Part of a small language model's weights: MLP 768 GELU.
MLP neurons of a small language model. Each row is named by its layer, matrix (down: output weights) and neuron, and shows model dimensions 0-95. Each number is 500 + 25 x the weight over its row's rms, rounded and kept within 0 to 999. Numbers have three digits each.
Before each neuron's rows, "fires before" lists the tokens most often just after its 100 highest values on Wikipedia text that the model never trained on.

fires before: "ach", "mp", "ch", "s", "le", "ction"
L5.down447:508522523472463513487537496462473489477420481488531476529495498506506482486502474499559497483456473504475490511483483511508505504504539514526550485473503494506506511531492524500539470469499548466517505545503493488524485463497490463520466485530497534520506502526478468519493489468506535462

fires before: "k", "d", "th", "te"
L2.down702:487530489512483504486503486522515459507494520516524497513491499497491518474482512514467473483541471522493475542498520504513441546510502524475575490511518500551468440466541501529476487504499511517501507514512515488519532480463480462479524489513475516466483478467526456498532520494501524498

fires before: "t", "st", "in", "ce"
L7.down480:472536506514480499491535524524536512503537556547524474498471534477463442482533508476502492532481491489494551518497491510494492505539476494485496493494521508456503509506483467525538489518499512488481483517510479520482492541514550548461465463470453510505486478513514502457507501472499514525

fires before: "ment", "duc", "ed", "ct", "d", "ig"
L7.down596:498583513498515500509511500507496483460476525476514479504521490543477486468538486505466492522531481491503472484484549487494478492469534489478467494476466460513499471488485465523492506489493512473488478514518498525546526440467542474538510501533535519512496494495458487468502480489490519492

fires before: " to", " by", "en", "6"
L11.down137:498524479481491513493494493517492513515527492510522482504472485456495503522524547478524509443456436499440476485535528472517532537545445507516548493502533503483536507504455493499516484515510514498478475444521502555502498516477494500506518516473514496551503517499491494483498449510493507500

fires before: "0", "4", "2", "3", "8", "1"
L11.down306:495463480487499473506483496478530470499483542526523468483497518507469508482522493491463475482535496518536494508543535511563496501515488512473482480538486514474503508522503534456520487442484532549489460498537446500461486477498507505484515516528495496506492512481483498473462531481501497490

fires before: "."
L10.down466:548497522477502508484465517465538528467546525479516500438502515512519516533455511490461521473536515486477474497502503550474507538479492516478519521515461494472459508518475473506494506532520509472525513487495466529459482473501545482517492533496485498506498511514526491491463519447501525514

fires before: "8", "2", "3", "5", "7"
L10.down384:510510503432505495491491485482496527525461498467507514501532508496510443514472532497512494516533459500453501531501502522513491508516512521502510508500483531483490516512469491476482489447519532495515531493528512483518461506542545510517550500520499501517510505428540496449539524496500482513

fires before: " ", ",", " 19"
L11.down203:464501507445517530478535516518466500507469504535506502493534482500465507490533477462465463489492503482531490489488463474500442487504487506524527462500500498522515483523484549511437516494507477546485519479493493424499492461472541510479485522472470494537549507443468445519548499493517526466

fires before: " |", "0", "a", "+", "g"
L11.down405:517496541423476496492476468467504434512451563492484511535492508480537477517537506510497416499532487502512473464478484544481521527527469507486510564514500454524496505500500465505465481479477510488507522513521498515496515496519482506485520491532478504534492526513518498518472533513511465462

fires before: "el", "ba", "on", "s", "lo", "–"
L9.down390:502508544501526492543480503462455517545514520495456493490547515545528465477504458509508499503457526503516520508483506468519533499510440543500529453500550466457497474488531541502527526479507478494461508516546513511484496484506465508505499448502460491455531536505510521528522537538473488487

fires before: ".", " 19", "%", "e"
L3.down546:537510512497474485530503456500492504455459551501461501491498483494479476515497482482442470462455479522517478507500456464512494517476526548495551490513475500507486534516488477553497504505559515487481519479505509503546465517487478469514467459502526514517491522543547532475531480488509524489

fires before: "ic", "t", "ed", "ally", "ical", "es"
L7.down448:492505475484465498485490483501467487491475455501509515548521527484479484475549498495537472497535534502466482493475481531535485525511500481502509484490464524536528528514473503536470489474458481482514533474498512503458484493516548540513512540487461532570488490520482485524523533486424519494

fires before: "ur", "or", "iv", "ive", "ion", "s"
L10.down191:503487481476510539497521441489476459538518546507504518498457510520467535508505457500453507482484468497512489552515496512449498502510531531462497512527518484521499497563514516507506492500507481483522492543492499506494509475503542484486457495495529510513452492517475480496501518490531500528

fires before: "tion", "ed", "A", "ted", "tor", "er"
L2.down679:499478537547496517526474471495511484473489534491501520480531478453532489496549509506507478515468492513461491510497509457494475445472489478518519507469465488455457510501458510487518502489533483500548567498503475543548517500517517464495481514531515540522519526487497467494473481489471514512

fires before: "\n", "ed", "ing", "t", "it"
L2.down595:501507480500456504528506517511492516500505462492473522495453510519473511476461520496506481506479536466497534474519517477474460459507489553526483484492447523530520505527469489531472529510488513474522490539533475500506551547493546528493523513509529517497480469547502493499491519517503514503

fires before: " |", ".", "th", " ", "ver"
L10.down320:499507540473495503507527497523520517495530543510497508507504447487427501494477458500510520476483469502462481536504517471500511484455497509504469537496497530494513508524494502490468511520468491507497524467487492544497494492485490528499544446544448509504531494487509489510510497506533496491

fires before: "n", ".", "va", "ence", "or", "t"
L2.down471:490508494488558563496472546465503539494488483478497521478531504524542474524495495550493498537539481476441489456508522506485512513501477507470516485509518514498488472503485487480562476540528498520496487523464498497505484517517478509532464492453507531559546473505529478503539494483527509523

fires before: " |"
L2.down74:492480488479510485481513460500486496459514468469500491519468557526500487453496507473473466510492472532544511481442516513494473479487494509496509479467510498536553496523514468523546499501518494506442575526507500531492480525502518521532474494539478525561499466493473533541504492528489504521

fires before: "d", "n", "a", "ce", "t", "x"
L2.down738:519457507515515475495495495458518482518488556477527487502488489474511482493549515492542552486513505543538491478528481522532502504498471513498505493442495423496515497514502491517485517486538502492525521526495444476476494504480434525468496494505464501517513485519506512505498468506497496462

fires before: "s"
L9.down347:481500521526501491479520527481478528511453504441497494427512482478513483493545477505502494536426484492470491509458460471474475529507508462466502506466526528490468507508519519452479496490507480499548490535490573473462498485470514555510516483502534536470495541511509481518487501537553555475